config.toml
num_hidden_layers = 13
hidden_size = 512
num_attention_heads = 8
num_key_value_heads = 8
head_dim = 64
intermediate_size = 2048
vocab_size = 8192
hidden_act = "tanh_gelu"
norm = "layernorm"
norm_place = "pre"
norm_eps = 1e-05
positions = "learned"
qk_norm = false
attn_scale = 0.125
bias = "all"
tie_word_embeddings = false
parallel_block = false
init = "normal"
init_std_qkv = 0.0266
init_std_o = 0.0266
init_std_up = 0.0266
init_std_down = 0.0
optimizer = "adamw"
learning_rate = 0.000845
beta1 = 0.9
beta2 = 0.99
weight_decay = 0.53
lr_head = 0.0061
warmup_steps = 223
schedule = "wsd"
decay_fraction = 0.512
decay_shape = "linear"
final_lr_fraction = 0.0
batch_tokens = 131072
max_seq_len = 1024
doc_mask = false
train_tokens = 900600000
max_steps = 6872
dataset = "wikipedia_en"
MLP neurons of a small language model. Each row is named by its layer, matrix (up: input weights) and neuron, and shows model dimensions 64-159. Each number is 200 + 40 x the weight over its row's rms, rounded and kept within 0 to 999.
After each neuron's rows, "fires on" lists the tokens most often at its 100 highest values on Wikipedia text that the model never trained on. A number after a token or word is its count.

L9.up1247,162,229,240,234,238,243,240,202,199,302,200,182,300,195,202,249,211,215,237,298,200,178,223,167,155,144,164,197,165,267,246,177,194,236,183,181,282,191,201,169,139,211,206,199,206,182,285,164,189,191,246,198,200,122,129,239,140,273,117,204,171,195,92,147,210,202,224,214,186,178,147,277,191,157,170,162,212,181,299,238,173,219,249,187,180,193,166,180,165,165,191,197,215,203,202,176
fires on: " on" 28, "r" 11, " back" 7, ":" 6

L9.up1430,159,179,166,217,206,200,188,191,201,258,222,217,210,187,213,230,208,211,210,183,178,209,133,155,172,170,139,270,137,225,210,182,205,216,179,180,200,216,258,199,160,215,169,182,153,205,147,176,277,171,220,237,206,237,136,216,286,237,205,270,160,248,232,197,236,241,150,236,205,97,261,237,207,199,190,241,200,258,172,160,149,185,179,262,160,252,84,256,148,203,183,188,235,148,224,166
fires on: " |" 37, " m" 14, " (" 5, "  " 4

L6.up661,207,178,236,214,217,209,227,195,108,248,280,240,220,242,219,186,193,132,215,247,155,201,170,219,262,161,204,264,224,216,135,264,190,260,193,252,195,143,168,154,228,127,185,215,149,234,239,229,210,154,278,171,215,229,219,226,205,153,244,230,225,268,193,162,244,235,202,193,163,198,244,184,221,213,181,254,252,208,151,82,146,211,224,269,222,188,180,170,178,235,173,121,146,196,186,205
fires on: " |" 30, "  " 19, ":" 6, "-" 4

L6.up1257,240,196,83,217,212,246,172,186,176,212,113,205,185,205,188,212,268,166,152,240,234,175,159,140,250,196,298,241,224,238,267,202,179,270,208,225,178,147,180,153,198,204,203,216,212,182,196,197,235,273,276,161,205,127,242,165,203,229,179,213,221,176,141,231,242,202,151,236,146,155,214,199,204,108,216,164,191,209,233,279,228,195,120,240,201,163,181,197,194,187,147,179,259,242,183,225
fires on: "l" 13, ";" 11, " of" 9, " from" 9, " (" 9, " |" 7

L9.up1018,160,244,198,246,270,223,218,212,203,192,265,179,174,174,158,122,155,252,216,268,182,95,190,207,237,139,188,232,286,232,177,246,181,184,240,212,161,137,203,188,242,189,230,193,236,212,184,151,151,167,301,130,242,190,305,142,185,232,135,207,184,217,187,153,160,147,228,234,200,214,206,195,177,250,239,232,259,214,241,218,160,150,125,232,172,287,213,236,164,186,243,245,129,161,207,261
fires on: " in" 57, "-" 12, " of" 4

L6.up516,137,183,171,247,193,134,196,122,163,216,233,199,220,169,262,220,237,188,197,151,189,103,204,135,277,190,250,145,118,156,188,175,152,205,192,266,262,250,168,134,243,264,146,279,191,207,224,241,161,115,247,258,251,189,200,166,183,156,168,209,147,241,156,150,177,241,220,170,188,211,217,193,210,208,155,184,188,292,137,233,159,177,302,263,284,131,267,154,120,210,243,224,238,203,291,206
fires on: "ti" 26, "n" 10, "ted" 6, "ting" 5, "et" 5, "ment" 4

L9.up616,241,233,234,244,188,137,226,251,193,193,214,236,217,175,205,120,169,204,195,247,238,143,196,159,223,192,176,219,203,146,198,220,219,168,208,259,183,214,136,122,228,225,208,158,254,176,190,192,213,200,161,197,225,193,250,212,226,217,137,226,120,221,239,167,101,148,203,224,226,157,179,199,245,189,234,167,241,211,206,150,254,256,167,240,228,210,259,184,178,205,262,188,225,191,167,193
fires on: "g" 11, "raph" 10, "log" 8, "ade" 8, "ology" 8, "oph" 7

L6.up1625,190,235,175,244,160,219,162,200,232,166,219,185,201,192,251,139,122,245,233,202,204,190,106,248,252,221,180,199,237,173,213,292,144,163,166,211,197,121,213,244,153,239,175,209,211,190,242,200,235,211,189,189,222,211,284,194,153,258,193,280,261,238,186,145,196,218,274,218,170,223,168,165,156,204,250,180,247,314,219,179,152,200,159,277,248,222,165,226,138,224,284,225,233,233,230,157
fires on: "c" 14, "-" 13, "y" 13, " as" 8, "k" 6, " in" 5

L9.up1787,213,207,166,243,209,222,193,236,228,247,192,234,189,180,195,299,270,167,176,181,264,227,231,146,191,209,219,219,185,260,221,274,151,267,198,176,223,246,224,221,223,198,228,103,205,237,193,204,240,195,213,245,257,194,206,217,175,214,193,240,152,245,191,195,193,187,146,249,200,188,216,277,215,202,211,217,225,223,276,178,187,261,152,205,224,123,193,206,158,211,185,194,234,181,210,183
fires on: " on" 63, "si" 4

L6.up1701,200,195,153,229,149,215,147,203,193,195,229,211,151,112,163,286,240,230,192,247,295,205,206,175,230,175,294,163,163,333,177,266,190,177,203,174,158,240,182,182,219,258,160,217,150,144,257,293,187,165,205,151,181,215,192,219,186,137,158,159,216,215,188,238,200,245,133,255,126,215,177,230,216,159,184,145,260,205,191,181,202,186,262,201,170,251,198,265,207,243,132,161,174,198,159,234
fires on: ":" 20, " to" 13, " a" 11, " |" 10, " which" 6, ";" 6

L9.up1584,256,232,287,265,209,183,268,143,173,174,267,248,178,148,191,242,220,171,218,149,196,263,173,280,222,200,185,222,180,231,202,147,190,260,166,138,234,144,189,195,191,222,218,257,247,175,171,217,208,210,216,195,182,195,192,273,138,213,187,183,229,213,212,161,173,211,176,204,144,198,261,200,187,186,150,191,243,359,268,158,299,274,130,249,211,236,189,236,175,252,202,206,175,246,160,201
fires on: "\n" 48, "lt" 4, " dis" 4

L9.up739,213,217,286,294,188,183,207,237,158,177,280,134,186,172,170,208,206,206,206,153,248,206,127,211,224,174,230,190,143,166,250,191,215,177,161,227,114,203,196,156,171,247,161,241,215,232,203,249,204,236,211,239,204,141,168,242,142,191,196,198,154,247,230,193,150,200,221,262,244,231,235,246,165,126,177,171,216,171,212,240,238,188,187,233,179,155,114,233,188,251,244,145,203,192,200,249
fires on: "-" 36, "ed" 8, "th" 5, "\n" 5, " Nin" 5, "|" 4

L6.up1239,287,162,219,254,190,171,215,113,208,127,166,237,198,214,177,238,194,201,259,190,176,260,213,205,242,215,163,150,177,236,272,267,213,222,225,232,183,158,176,230,218,272,198,247,242,212,146,242,124,204,186,192,171,250,176,260,222,175,257,196,222,246,270,188,144,208,292,155,170,322,163,247,161,131,172,148,282,186,215,229,197,206,222,162,244,195,192,233,156,197,204,163,269,218,144,193
fires on: "d" 25, "\n" 15, "ting" 6, " place" 5, "te" 5